Weights of a small transformer language model.
Size: 12 layers, 9.61M parameters.
MLP neurons of a small language model. Each row is named by its layer, matrix (down: output weights) and neuron, and shows model dimensions 0-127. Each number is 50 + 15 x the weight over its row's rms, rounded and kept within 0 to 99.
After each neuron's rows, "fires before" lists the tokens most often just after its 100 highest values on Wikipedia text that the model never trained on.

L4.down44:46 48 56 68 26 81 54 35 46 29 43 60 39 69 53 36 54 55 58 29 50 64 48 59 53 48 60 49 40 52 31 64 70 50 45 60 69 53 31 38 80 39 32 28 50 32 41 45 50 53 53 49 57 65 52 41 37 53 50 67 63 54 44 43 24 51 42 36 48 49 34 72 44 65 80 47 59 58 35 57 74 16 44 78 50 34 59 37 43 62 44 83 25 53 49 66 55 73 72 54 69 68 39 63 47 46 74 50 40 67 69 67 61 40 45 74 60 46 59 18 33 65 35 42 62 77 27 58
fires before: "ic", "f", "ity", "an", "i", "y"

L6.down509:71 63 64 62 61 37 32 77 47 54 42 44 60 68 49 35 34 39 33 65 37 39 32 28 34 51 45 35 42 47 42 51 54 74 30 55 71 68 76 35 61 77 58 47 33 44 22 46 64 41 47 37 48 56 47 25 47 57 40 49 28 42 51 49 33 45 31 51 46 54 46 54 49 33 56 75 64 39 34 63 41 69 64 57 47 66 29 43 52 60 51 31 56 40 54 37 42 53 41 47 61 58 91 41 26 28 48 34 54 40 85 61 55 52 33 31 55 35 34 34 69 22 72 31 42 61 46 76
fires before: "ing", "f", "ay", "gh", "ac", "1"

L7.down964:62 40 39 52 60 40 34 43 18 48 77 77 56 48 37 40 38 62 16 78 58 88 43 63 52 51 27 43 44 52 84 67 45 65 57 47 32 61 64 61 62 71 66 66 41 61 43 50 52 18 56 49 62 62 62 38 31 36 37 50 61 57 56 44 25 54 59 66 35 69 48 44 58 70 52 31 37 37 36 32 55 42 78 50 43 62 86 44 43 53 37 49 28 60 49 24 66 72 27 69 72 81 34 45 42 61 58 62 55 58 47 55 34 35 36 26 58 56 30 43 56 75 68 66 28 42 46 58
fires before: "9", "2", "4", "8", "7", "5"

L7.down85:28 56 51 61 42 67 55 59 45 42 66 75 56 75 60 41 71 30 72 50 55 39 31 62 67 27 55 71 58 69 71 52 69 26 56 29 57 55 51 72 59 75 57 51 43 32 55 44 50 60 80 60 76 43 60 41 81 61 28 54 51 50 61 45 54 46 44 57 57 44 71 35 47 14 37 46 65 53 44 36 65 63 47 49 59 37 59 62 30 44 46 53 41 27 49 44 64 51 51 07 36 72 54 77 64 61 51 63 53 62 39 63 23 53 53 58 54 09 21 53 64 58 48 31 49 74 32 87
fires before: "ver", "p", "t", "c", "ld", "w"

L6.down818:47 30 16 28 62 49 41 60 73 64 49 27 41 60 69 45 29 49 34 61 35 25 45 45 51 43 18 44 64 54 61 37 65 57 33 50 75 48 45 58 61 51 45 47 28 40 39 59 30 36 65 65 69 39 44 49 41 51 64 65 75 59 34 48 57 48 57 52 48 50 44 51 24 13 19 59 50 57 77 52 28 53 51 75 42 63 75 32 42 44 54 35 63 24 49 60 51 57 38 65 80 45 45 52 47 54 32 72 61 40 57 50 69 53 70 40 48 62 52 50 51 56 68 67 55 93 41 41
fires before: "y", "ent", "d", "p", "k", "ies"

L8.down575:42 57 58 26 38 23 42 33 38 66 30 62 36 45 57 67 57 86 68 73 50 55 47 60 46 51 41 28 26 63 08 50 65 35 65 38 69 53 76 52 47 54 69 39 50 45 54 36 47 45 29 40 86 49 70 62 49 33 70 64 47 44 73 37 37 08 19 58 30 61 57 49 59 42 53 44 49 46 35 43 41 65 65 34 56 66 41 74 27 35 24 46 39 75 49 68 36 32 32 68 66 27 49 52 47 67 51 72 45 34 38 25 28 42 49 35 51 55 75 53 55 64 21 55 64 36 62 53
fires before: "ed", "es", "ing", "e", "s", "em"

L3.down580:20 50 27 30 59 39 46 53 58 57 72 45 51 61 20 57 42 43 72 61 22 50 60 50 17 43 63 54 39 56 35 42 31 48 37 45 65 31 71 24 50 65 63 53 22 61 64 65 55 37 57 46 48 46 60 61 49 52 21 12 63 70 59 09 29 52 66 50 55 35 60 81 78 80 15 49 40 53 56 39 64 55 65 52 69 26 32 29 41 37 35 76 34 48 62 62 48 68 41 69 59 46 46 47 46 58 51 62 36 36 29 67 33 44 79 48 29 58 65 40 78 52 59 52 40 60 59 60
fires before: "ic", "h", "d", "el", "ive", "s"

L6.down600:54 54 68 39 74 38 66 68 48 64 52 56 56 64 32 53 41 40 47 72 52 57 49 65 54 36 38 41 75 25 38 62 29 62 45 30 46 90 73 43 54 42 27 74 57 49 29 30 63 46 67 44 54 22 62 26 41 51 47 40 52 31 26 55 42 35 33 36 65 49 42 59 62 63 39 71 61 24 41 48 41 55 41 46 82 46 45 75 67 72 80 56 77 50 27 62 59 60 20 22 51 42 49 82 63 36 40 50 62 60 74 36 41 43 44 44 79 29 50 64 62 49 78 49 65 37 24 67
fires before: "ay", "ac", "al"

L3.down607:60 42 72 52 58 44 93 46 61 73 48 69 51 45 34 22 73 44 35 41 59 58 50 60 24 67 48 56 59 22 50 67 53 58 46 43 79 52 64 52 61 39 57 44 38 82 50 55 37 42 60 52 59 56 56 44 59 31 76 34 55 45 36 55 46 82 27 56 34 30 66 50 48 48 66 52 70 44 62 61 46 45 45 44 56 38 25 78 39 26 20 61 46 42 28 55 70 49 52 28 56 47 54 63 76 22 63 56 31 52 53 53 38 58 50 28 47 44 20 49 44 24 59 55 75 61 21 51
fires before: "e", "ar", "or", "s", "n", "ed"

L7.down376:41 56 71 10 51 67 31 52 37 19 51 55 32 46 21 54 43 77 48 45 41 62 50 50 30 48 58 27 31 72 44 65 43 44 51 44 63 45 54 64 32 70 33 57 53 33 67 40 69 27 46 17 62 57 55 87 65 33 54 69 25 37 36 48 22 50 59 39 56 46 61 59 62 60 35 26 48 48 61 46 41 43 71 47 72 58 69 52 32 57 41 46 39 67 62 50 65 70 33 52 58 36 46 44 41 40 36 24 45 33 71 52 37 52 56 44 61 61 54 38 63 64 63 32 48 15 78 64
fires before: " |", "el", "an", "ed", "ing", "ic"

L8.down545:45 71 49 43 46 52 55 59 66 44 59 34 54 58 61 44 46 73 55 36 51 55 82 78 45 56 62 44 49 49 52 49 48 44 72 37 42 52 34 44 54 61 47 45 51 43 66 52 66 83 36 24 40 49 74 38 75 67 14 30 34 60 66 57 59 43 29 23 59 78 34 25 48 52 23 66 36 47 49 60 41 15 45 32 68 62 53 42 40 40 47 55 55 59 47 19 39 38 65 49 43 54 59 41 53 41 50 50 70 45 37 58 50 49 45 59 77 43 38 43 34 60 67 32 68 38 36 40
fires before: " ", " the", " his", " J", " s"

L7.down657:60 48 59 25 49 25 61 16 33 66 26 57 70 58 59 54 48 57 71 49 44 56 14 57 46 72 39 47 49 38 33 47 57 40 56 45 37 49 30 44 61 43 81 34 63 53 60 42 37 30 69 51 46 45 57 35 69 58 37 40 55 65 45 75 47 46 59 58 48 28 64 33 48 42 50 37 67 40 51 52 64 52 46 54 73 49 51 56 71 63 41 61 62 73 35 28 61 41 58 51 54 77 40 31 73 55 53 54 47 52 34 40 48 41 45 53 54 41 43 53 60 47 57 56 24 49 52 54
fires before: "op", "y", "al", "ct", "v"

L8.down751:45 59 58 46 85 27 64 33 55 50 32 60 36 55 77 20 51 07 61 58 77 54 70 46 59 33 42 36 36 48 55 63 69 32 61 69 52 75 50 44 72 47 72 61 47 42 42 26 65 48 45 50 45 63 23 57 46 41 56 47 71 53 58 56 45 26 42 53 69 80 38 45 81 47 35 63 73 38 55 43 48 51 74 48 61 26 41 71 45 74 23 28 50 44 46 49 49 70 37 42 47 47 25 67 46 27 56 45 49 56 72 44 38 22 43 26 56 39 45 73 29 18 37 39 47 35 41 37
fires before: "ay", "ac", "v", "at", "u", "s"

L8.down195:51 31 45 61 47 39 60 52 66 71 58 35 74 53 61 58 86 47 54 31 59 60 38 71 27 57 40 19 75 37 25 67 40 32 44 41 95 60 59 07 58 44 29 38 40 43 51 47 40 46 54 53 49 31 68 58 64 56 36 50 37 66 47 41 48 46 46 32 32 49 66 22 52 53 44 64 22 61 58 35 47 64 20 62 58 38 37 46 56 79 15 47 57 68 50 61 42 48 64 35 57 63 49 56 44 53 50 42 46 26 65 55 57 72 69 70 38 41 17 64 38 32 37 69 69 34 16 62
fires before: "ed", "e", "es", "ing", "ic"

L3.down175:61 58 70 29 36 63 13 45 47 43 41 47 56 45 43 26 74 63 81 49 35 73 63 86 41 55 62 41 51 89 43 71 61 56 59 39 44 68 47 38 47 61 39 76 25 47 58 42 53 74 39 68 35 55 52 31 81 66 39 47 50 54 72 49 47 55 59 52 61 37 26 47 34 45 46 48 16 47 53 63 53 33 48 46 52 79 66 29 30 62 61 62 41 52 38 32 39 51 40 20 58 51 71 46 47 71 10 50 48 34 33 53 22 57 32 46 47 58 35 63 66 40 48 39 48 61 54 67
fires before: " "

L3.down983:36 49 57 67 64 32 14 54 52 70 68 41 44 76 56 53 66 62 41 16 48 66 62 46 43 31 44 51 22 44 22 41 39 32 58 69 50 70 41 31 37 55 42 68 57 60 56 50 45 44 42 34 42 41 35 34 39 47 62 63 40 33 44 61 43 32 47 81 42 86 62 35 53 16 59 38 36 29 45 46 32 40 51 35 59 46 53 35 52 51 87 38 39 59 64 22 49 71 22 41 44 58 39 39 70 00 68 32 44 72 77 61 55 61 70 57 28 51 48 78 60 52 18 62 44 91 51 48
fires before: "id", "it", "am", "is", "ent", "al"

L8.down142:04 50 47 59 54 36 64 56 84 49 31 36 61 29 65 67 52 41 31 69 47 59 57 59 37 55 33 58 52 54 52 54 29 48 42 61 52 54 41 57 45 53 35 62 71 47 59 71 53 14 38 61 33 56 67 36 88 29 37 50 43 42 54 43 65 66 55 46 58 84 47 52 60 35 64 68 64 46 54 66 33 29 40 20 50 53 40 54 63 35 31 68 80 27 44 56 58 39 49 51 38 27 55 32 39 47 52 53 53 14 40 56 74 59 50 79 43 43 60 38 42 40 54 55 26 56 40 56
fires before: "ter", "t", "l", "f", "e", "ay"

L7.down415:54 56 49 58 38 53 50 54 75 38 63 48 34 68 53 40 50 37 43 57 35 27 36 56 39 28 20 46 47 41 64 63 80 40 24 41 48 65 46 42 61 34 62 45 44 48 59 47 63 53 25 14 55 38 52 43 40 65 36 48 66 32 72 61 40 27 54 40 49 59 62 73 30 61 49 28 27 50 46 60 37 44 27 64 63 50 66 49 69 48 46 69 27 56 31 53 62 50 53 60 56 75 53 56 52 37 35 51 66 64 58 53 38 65 56 51 52 74 31 44 37 21 80 67 62 27 36 38
fires before: "r", "ed", "ion", "y", "ic"

L7.down631:45 70 52 29 27 49 40 32 80 70 31 60 35 21 44 37 37 67 62 60 39 23 32 54 24 50 38 35 41 52 70 49 52 46 32 39 46 41 46 58 31 45 46 62 64 47 65 81 57 42 61 44 62 35 59 23 78 48 41 39 56 60 24 55 38 59 38 52 53 53 45 48 64 99 61 57 42 44 89 34 29 57 41 69 59 50 31 47 31 35 41 62 09 35 49 23 78 52 43 36 65 37 79 55 63 57 53 55 44 30 28 49 50 30 50 55 68 71 65 40 54 60 41 54 33 53 43 62
fires before: "an", " |", "s", "d", " of", "|"

L4.down809:49 44 78 46 44 50 58 32 70 51 65 46 75 43 44 48 36 61 75 16 32 20 41 47 55 57 54 52 40 57 35 52 61 59 44 66 49 53 53 29 48 15 55 59 55 72 48 47 39 36 38 77 63 57 78 40 88 64 40 52 23 51 36 51 46 75 56 35 74 62 87 65 42 26 66 49 42 59 74 49 20 26 48 47 58 60 53 58 39 65 73 30 77 42 65 72 58 59 48 33 67 36 49 58 25 37 81 51 74 40 68 41 74 46 63 57 55 18 45 47 29 52 37 69 39 71 64 56
fires before: "er", "e", "f", "ed", "u"

L8.down564:55 51 64 41 41 69 68 63 43 31 63 38 62 53 44 75 37 37 24 71 32 70 32 70 54 67 56 15 66 52 45 42 29 64 46 29 57 39 48 62 57 54 48 63 65 61 45 75 59 70 68 42 75 33 52 56 60 42 44 37 30 24 52 52 28 43 69 56 70 59 49 54 49 37 86 39 55 67 31 28 65 47 39 48 58 78 40 44 83 35 63 57 39 51 50 18 46 47 75 42 57 44 44 67 49 50 42 41 46 53 54 70 38 49 61 32 61 34 38 59 47 46 36 37 34 33 80 52
fires before: "on", "ed", "ad", "en", "ist", "ag"

L3.down687:60 75 54 59 49 64 70 48 17 19 65 39 60 33 35 40 55 66 47 48 70 32 46 47 65 47 44 61 54 64 43 51 72 62 51 41 49 84 45 73 47 46 42 35 43 50 44 25 61 61 73 68 43 26 77 42 56 39 66 60 42 47 28 61 52 66 38 38 42 34 63 51 45 53 49 81 59 48 34 32 53 37 57 49 62 53 57 38 36 64 50 58 38 46 43 52 20 60 25 66 37 67 68 72 56 40 38 73 53 35 19 41 52 53 55 50 61 32 38 52 79 35 70 33 70 49 50 31
fires before: " the", "e", "al", "es", "id"

L8.down462:65 54 33 50 35 48 31 39 25 40 43 61 64 28 48 34 77 36 31 52 28 57 37 46 53 56 28 45 70 80 40 51 41 51 36 50 57 16 45 31 43 77 78 43 53 45 61 61 43 49 50 26 51 81 25 62 56 53 49 31 34 42 49 40 51 61 53 68 70 39 50 58 62 61 83 69 70 65 70 78 23 67 50 64 81 69 40 37 67 54 55 75 68 56 54 38 51 25 44 52 45 50 61 72 40 40 21 48 65 47 66 41 37 63 67 53 58 52 34 62 64 48 28 50 64 53 61 39
fires before: "y", "ies", "iv", "ic", "a"

L7.down382:20 57 27 37 58 32 83 62 43 55 48 43 55 55 41 39 56 35 50 57 45 52 50 63 68 73 76 76 57 37 76 48 65 53 67 23 39 57 19 76 31 75 49 44 52 22 50 68 62 53 55 27 44 42 36 62 47 63 63 27 75 66 30 57 61 34 32 57 37 45 15 19 16 28 35 63 48 50 63 55 54 56 63 72 38 64 51 57 52 66 57 56 42 28 48 47 72 41 58 44 59 38 34 93 55 84 36 54 67 51 22 64 60 64 55 46 36 46 73 49 76 23 62 54 45 43 59 26
fires before: "s", "m", "u", "ter", "ion"

L7.down979:53 60 54 29 29 27 46 18 84 20 33 67 68 55 50 41 82 15 18 36 44 41 58 55 38 78 29 26 62 41 47 47 52 44 43 42 51 41 27 43 45 62 55 58 48 31 72 50 41 28 68 59 28 52 46 45 55 48 41 48 62 52 53 39 60 57 63 55 63 36 47 81 55 59 61 29 27 35 57 71 54 48 36 60 56 61 36 66 70 54 57 46 51 70 66 71 58 57 39 88 52 50 63 53 51 63 51 62 26 55 62 35 67 67 33 65 58 54 32 46 82 51 56 41 19 72 41 66
fires before: "y", "an", "em", "al", "ies", "is"

L3.down159:86 54 42 27 41 52 57 12 34 45 97 52 65 25 43 43 54 38 38 58 54 31 67 52 66 44 40 57 49 67 71 60 61 36 53 58 34 63 18 24 60 35 33 61 30 53 53 59 36 60 30 57 55 75 48 65 52 51 50 35 41 62 58 52 43 29 45 21 39 44 70 43 32 14 24 57 18 48 70 71 48 29 55 48 58 68 59 31 28 84 53 79 57 48 57 39 34 64 45 59 77 46 60 55 32 47 61 25 56 42 65 32 36 67 60 60 43 55 57 54 41 52 57 53 21 48 52 86
fires before: "e", "y", "t", "k", "er"

L3.down864:37 45 70 39 57 55 61 51 43 65 39 49 63 46 44 48 53 59 48 44 37 59 65 75 40 34 27 40 64 58 30 52 50 34 42 74 49 51 32 32 50 56 54 65 48 67 64 51 30 44 43 46 35 36 33 56 63 30 42 42 25 38 58 46 23 33 15 23 35 52 43 60 59 41 47 71 39 67 74 41 60 50 63 38 39 64 38 26 79 55 00 31 44 61 33 62 65 75 40 66 55 55 63 54 65 35 47 54 37 37 24 67 57 44 55 89 78 39 28 59 60 64 49 64 55 28 69 18
fires before: "an", "ed", "ing", "s", "in", "er"

L7.down748:54 25 29 47 76 42 47 44 95 44 31 58 36 68 37 86 47 45 50 45 44 47 60 47 50 36 34 53 45 65 54 40 58 47 12 67 32 68 24 27 24 34 26 37 41 34 47 62 66 27 59 61 42 47 73 38 45 73 61 41 38 45 48 58 48 65 64 78 44 45 54 53 47 24 66 49 41 35 61 21 76 44 30 49 45 57 73 56 51 87 56 76 44 61 44 64 52 51 42 63 64 58 71 67 39 37 11 32 61 75 43 65 57 93 29 51 40 67 42 57 45 61 55 51 60 53 41 55
fires before: "ore", "w", "o", "ld", "re", "her"

L7.down620:58 41 83 48 37 51 60 39 43 61 30 48 25 26 53 41 67 35 43 54 35 31 31 38 55 49 55 45 50 45 71 42 72 30 37 05 51 54 24 09 39 84 41 35 51 52 50 41 56 56 52 79 57 60 49 58 61 66 74 72 49 52 35 25 48 30 69 51 28 39 37 53 71 71 44 48 42 43 65 64 44 68 69 69 73 41 54 68 79 68 69 45 57 55 31 84 35 48 34 41 53 73 37 62 69 40 62 25 20 69 64 73 49 52 46 61 52 36 59 50 71 77 43 37 40 35 26 77
fires before: "is", "om", "y", "i", "ing", "ur"

L4.down830:48 66 66 49 56 31 55 69 73 43 39 55 69 53 65 51 41 57 55 62 61 51 28 49 21 36 33 48 82 67 39 81 60 69 32 64 56 46 63 25 46 34 42 71 54 67 71 28 65 47 47 36 56 55 56 22 46 49 21 36 58 40 72 59 83 30 61 57 46 33 48 42 54 43 61 44 69 26 53 55 30 56 43 44 54 33 47 41 41 52 31 44 41 35 34 40 82 60 78 51 20 83 84 38 46 60 51 52 59 66 68 53 63 63 31 74 39 61 30 27 45 46 35 65 53 20 47 52
fires before: "re", "ct", "ag", "i", "el", "al"

L8.down312:45 48 81 23 76 45 46 51 32 58 50 52 49 47 30 62 47 46 41 74 55 80 40 52 67 69 48 44 41 50 16 21 43 28 65 58 56 70 81 51 42 39 76 73 51 34 20 57 34 38 41 31 50 18 42 41 30 48 50 57 41 66 30 57 47 47 61 61 39 41 85 52 80 54 11 56 51 44 56 36 76 57 59 30 39 74 56 67 56 61 46 56 80 50 33 59 40 43 56 52 45 37 64 53 81 46 66 38 47 57 29 85 31 73 52 71 56 40 38 52 44 72 70 59 82 37 61 48
fires before: "t", "o", "am", "ay", "an"

L7.down533:72 41 47 40 34 57 44 43 41 37 68 25 53 33 73 22 13 52 51 40 64 62 48 67 28 69 34 58 44 52 37 55 62 55 45 53 55 34 37 40 47 51 53 30 52 64 61 51 17 48 67 51 53 62 66 38 40 49 36 37 62 58 46 48 45 64 71 47 56 17 31 52 47 38 51 21 58 57 51 63 70 61 61 58 56 36 39 22 39 35 63 79 45 30 59 48 68 40 35 40 49 55 61 67 30 60 48 20 79 53 88 18 32 35 49 57 53 37 63 47 49 76 38 52 76 85 69 50
fires before: "l", "ad", "c", "g", "m", "p"

L4.down828:46 53 55 41 43 62 26 27 44 67 09 35 53 29 49 42 54 67 44 33 35 51 92 60 28 47 40 50 55 39 64 77 49 20 50 77 53 51 26 74 65 45 78 40 58 41 67 63 64 14 65 50 56 29 39 65 46 57 48 56 67 40 39 35 31 55 46 26 45 76 54 55 66 58 29 56 36 33 49 26 47 53 36 29 43 57 43 44 36 58 59 45 38 52 77 16 36 73 57 33 45 41 64 26 45 47 89 35 60 43 59 50 45 60 72 43 44 49 64 53 39 65 42 37 29 46 52 52
fires before: "b", "ent", "p", "al"

L7.down969:40 40 37 66 56 49 25 58 56 41 49 55 64 36 37 60 63 35 45 76 55 38 46 42 55 70 86 49 63 36 50 44 48 50 26 29 31 69 19 54 69 51 43 46 78 60 34 37 48 60 51 51 62 52 43 54 62 48 51 63 45 50 14 36 78 43 37 76 59 30 51 24 54 22 32 47 64 42 69 36 54 37 76 81 79 57 41 58 55 42 23 79 64 28 64 66 12 56 59 52 35 35 53 59 29 46 36 40 54 46 52 68 65 43 59 59 63 54 48 63 33 36 46 32 52 43 74 61
fires before: "m", "s", "re", "on", "p"

L4.down257:57 58 36 14 56 40 67 54 51 54 72 54 29 56 34 50 55 73 51 37 50 38 30 67 37 36 85 09 30 40 44 33 58 71 58 77 51 53 35 65 42 21 48 38 35 63 29 34 51 34 49 73 35 38 53 43 66 49 47 65 71 55 42 84 41 36 38 41 38 47 56 56 60 63 48 48 33 51 82 53 23 46 43 60 52 55 64 44 25 46 66 50 60 23 69 65 24 48 49 46 79 51 49 33 38 33 46 77 57 52 59 54 49 53 43 50 64 68 75 47 29 44 49 45 36 40 75 65
fires before: "ter", "er", "f", "ic", "en"

L8.down776:53 37 38 49 46 64 65 27 66 50 47 44 39 42 64 71 78 67 38 61 49 66 44 44 29 54 22 30 85 49 77 60 55 57 37 48 35 56 60 68 37 54 38 78 50 51 75 34 51 26 27 56 63 36 44 53 34 68 48 70 63 29 53 50 40 23 22 54 41 33 30 41 65 54 44 72 63 27 72 45 27 63 46 57 64 49 54 53 56 48 49 61 14 52 46 48 54 69 32 71 51 60 56 48 84 24 61 59 23 58 52 59 42 18 39 34 51 32 30 35 35 50 58 64 39 50 45 46
fires before: "0", "4", "5", "7", "2"

L3.down282:40 74 51 72 56 42 41 58 60 66 66 76 47 42 51 56 58 71 40 44 55 29 78 44 50 76 21 68 55 52 29 52 56 44 26 46 63 55 54 37 48 45 35 64 44 41 33 43 27 24 51 32 44 76 47 28 42 67 53 38 47 54 72 47 56 32 69 39 43 69 45 43 61 64 39 58 08 55 61 38 76 40 55 53 56 35 39 21 57 43 31 68 53 46 52 72 41 54 34 62 68 53 71 61 49 22 20 40 29 49 50 46 62 69 78 34 99 60 25 43 59 48 80 35 63 40 29 46
fires before: "s", "ter", "ed", "r", "ad", "her"

L7.down52:48 61 13 52 45 64 34 64 52 59 48 68 65 37 61 48 52 32 37 52 48 51 36 88 45 68 60 50 54 28 38 21 52 55 55 75 36 55 28 60 56 62 46 44 35 36 26 47 62 33 58 74 64 39 40 45 35 33 56 58 41 60 85 44 62 62 75 69 38 45 32 13 46 21 77 69 22 59 37 57 54 45 47 57 49 12 70 67 39 60 66 46 59 37 76 60 53 44 62 54 24 52 70 43 66 52 42 40 38 61 63 32 45 54 63 54 33 45 46 48 46 59 67 47 12 41 44 37
fires before: "e", "er", "at", "c", "10", "m"

L3.down101:85 48 27 28 30 54 74 55 62 75 49 56 48 72 81 54 58 58 66 36 65 60 63 60 54 48 47 52 13 45 27 44 30 57 37 52 55 53 53 12 37 34 62 60 61 56 50 36 75 46 46 00 57 69 29 68 43 58 78 32 67 48 60 30 11 52 48 72 28 53 49 50 58 30 69 41 66 61 59 23 34 32 72 37 59 42 34 54 49 58 70 69 43 35 40 73 53 48 40 59 35 42 59 19 50 43 49 54 26 49 61 34 31 53 70 47 54 57 50 57 40 36 64 57 34 46 31 57
fires before: "ers", "ow", "er", "al", "it"

L8.down800:51 67 20 49 37 59 52 66 40 54 75 43 46 22 53 41 47 55 57 53 71 53 45 62 59 40 28 49 67 51 40 54 73 30 62 18 32 67 50 58 36 64 26 30 50 57 25 23 42 42 58 66 71 69 61 70 69 32 40 52 46 61 40 45 36 50 50 60 41 33 69 45 42 45 48 84 36 51 44 39 74 64 63 94 33 48 60 47 50 51 66 56 75 35 74 56 55 34 65 47 37 75 73 64 62 50 58 30 58 57 55 27 65 36 44 80 63 43 74 40 49 56 31 36 66 60 45 62
fires before: "ct", "p", "l", "c", "m", "g"

L4.down921:86 45 40 40 45 21 60 57 56 61 48 52 40 20 68 66 53 42 66 43 39 59 47 71 41 34 53 44 53 41 54 61 65 25 33 71 68 77 45 34 57 35 44 64 57 44 48 53 69 30 31 54 36 16 65 56 71 50 43 43 32 44 47 68 52 36 73 60 35 35 66 58 37 28 49 67 46 05 49 39 54 36 48 57 21 33 57 47 28 64 56 48 65 55 58 46 57 69 64 54 37 41 61 67 74 60 52 40 49 68 56 54 51 47 54 30 71 69 26 33 50 53 22 44 58 45 48 56
fires before: "i", "o", "ot", "he", "re", "ar"

L6.down199:54 64 27 54 67 89 54 55 55 45 55 36 60 58 59 41 29 68 75 29 42 57 54 59 64 48 52 76 59 67 72 42 46 54 43 45 66 44 55 41 71 55 31 52 41 49 67 63 39 60 40 56 38 49 23 31 26 50 48 29 65 51 38 40 38 71 55 54 54 79 44 34 42 42 39 34 82 65 34 46 44 26 48 46 46 48 46 40 36 54 49 40 19 22 42 61 39 51 59 69 57 31 31 46 63 49 86 69 46 56 74 89 52 46 49 39 76 47 66 56 28 64 43 32 55 39 34 67
fires before: "y", "ic", " to", " by", "6", "i"

L8.down691:41 30 32 25 48 52 50 25 88 36 59 48 68 49 62 22 38 70 50 20 50 41 46 56 18 52 38 64 46 48 44 85 49 44 30 66 32 54 61 71 37 41 60 68 46 62 38 48 42 78 47 51 30 41 35 20 71 57 50 46 57 44 63 79 53 79 32 38 74 74 27 51 32 55 33 84 81 41 73 58 27 57 41 47 48 62 45 25 71 42 37 31 53 27 25 41 35 66 77 28 54 88 71 53 70 58 58 36 59 53 44 51 51 45 42 35 76 38 47 54 53 33 33 30 49 53 34 69
fires before: "e", "es", "|", "er", "d", "ated"

L3.down683:35 23 52 48 65 51 63 62 59 53 75 66 68 46 48 17 46 60 22 33 40 42 54 35 58 58 59 40 77 39 31 65 75 68 72 52 78 88 64 32 67 46 58 57 40 35 46 49 38 66 55 64 27 56 55 52 48 28 50 22 47 37 36 45 78 39 49 09 54 50 71 39 46 41 41 43 66 62 65 50 56 60 58 69 30 54 36 47 22 53 63 55 49 82 18 73 32 51 68 73 50 29 69 60 59 17 45 55 19 29 54 39 39 44 35 58 46 38 43 37 55 33 71 47 51 34 57 52
fires before: "t", "s", "ard", "ist", "ing", "e"

L3.down99:83 34 55 46 31 52 61 47 78 53 55 62 64 30 68 56 49 38 51 76 29 50 42 68 67 58 48 61 82 60 48 65 72 42 44 45 62 68 50 52 39 26 61 36 53 49 71 60 52 45 40 49 94 71 34 24 73 56 55 45 56 21 69 49 53 55 44 58 68 22 67 78 38 54 50 66 75 45 59 52 40 45 43 53 45 49 22 66 51 46 28 44 39 33 23 82 46 36 47 36 38 37 38 72 45 41 74 67 33 68 36 35 87 42 48 32 20 36 52 37 74 53 49 57 31 64 77 40
fires before: "n", "e", " of", "ion", " "

L7.down360:64 26 49 52 70 63 46 71 46 35 38 59 36 66 49 44 61 52 29 13 16 12 43 67 44 29 52 50 43 76 58 47 65 35 49 63 71 45 39 75 44 44 48 37 69 58 53 39 57 51 58 78 45 47 39 63 34 62 48 70 55 64 42 74 37 59 65 67 36 67 32 58 38 54 37 58 34 65 56 60 37 56 74 70 25 42 33 64 63 84 48 63 14 79 16 59 62 83 60 67 64 50 36 23 51 59 48 56 65 57 82 44 52 49 39 43 30 53 18 32 71 64 89 64 39 70 49 41
fires before: "e", "it", "ed", "ter", "k", "p"

L7.down229:62 55 37 47 62 53 64 68 42 35 24 70 80 59 43 64 57 68 36 32 30 47 31 31 39 72 13 70 59 74 51 33 49 55 47 53 50 39 47 47 49 50 48 64 32 66 65 56 27 51 23 76 65 68 54 50 60 83 34 44 31 29 32 36 34 62 54 49 76 66 50 58 28 12 41 52 51 42 36 46 34 24 36 51 48 77 50 74 79 54 49 54 20 79 39 51 28 29 53 42 55 42 55 28 61 49 49 46 47 32 41 53 50 55 64 45 58 61 52 54 28 59 52 53 53 42 47 34
fires before: "ed", "e", "ic", "ent", "ing"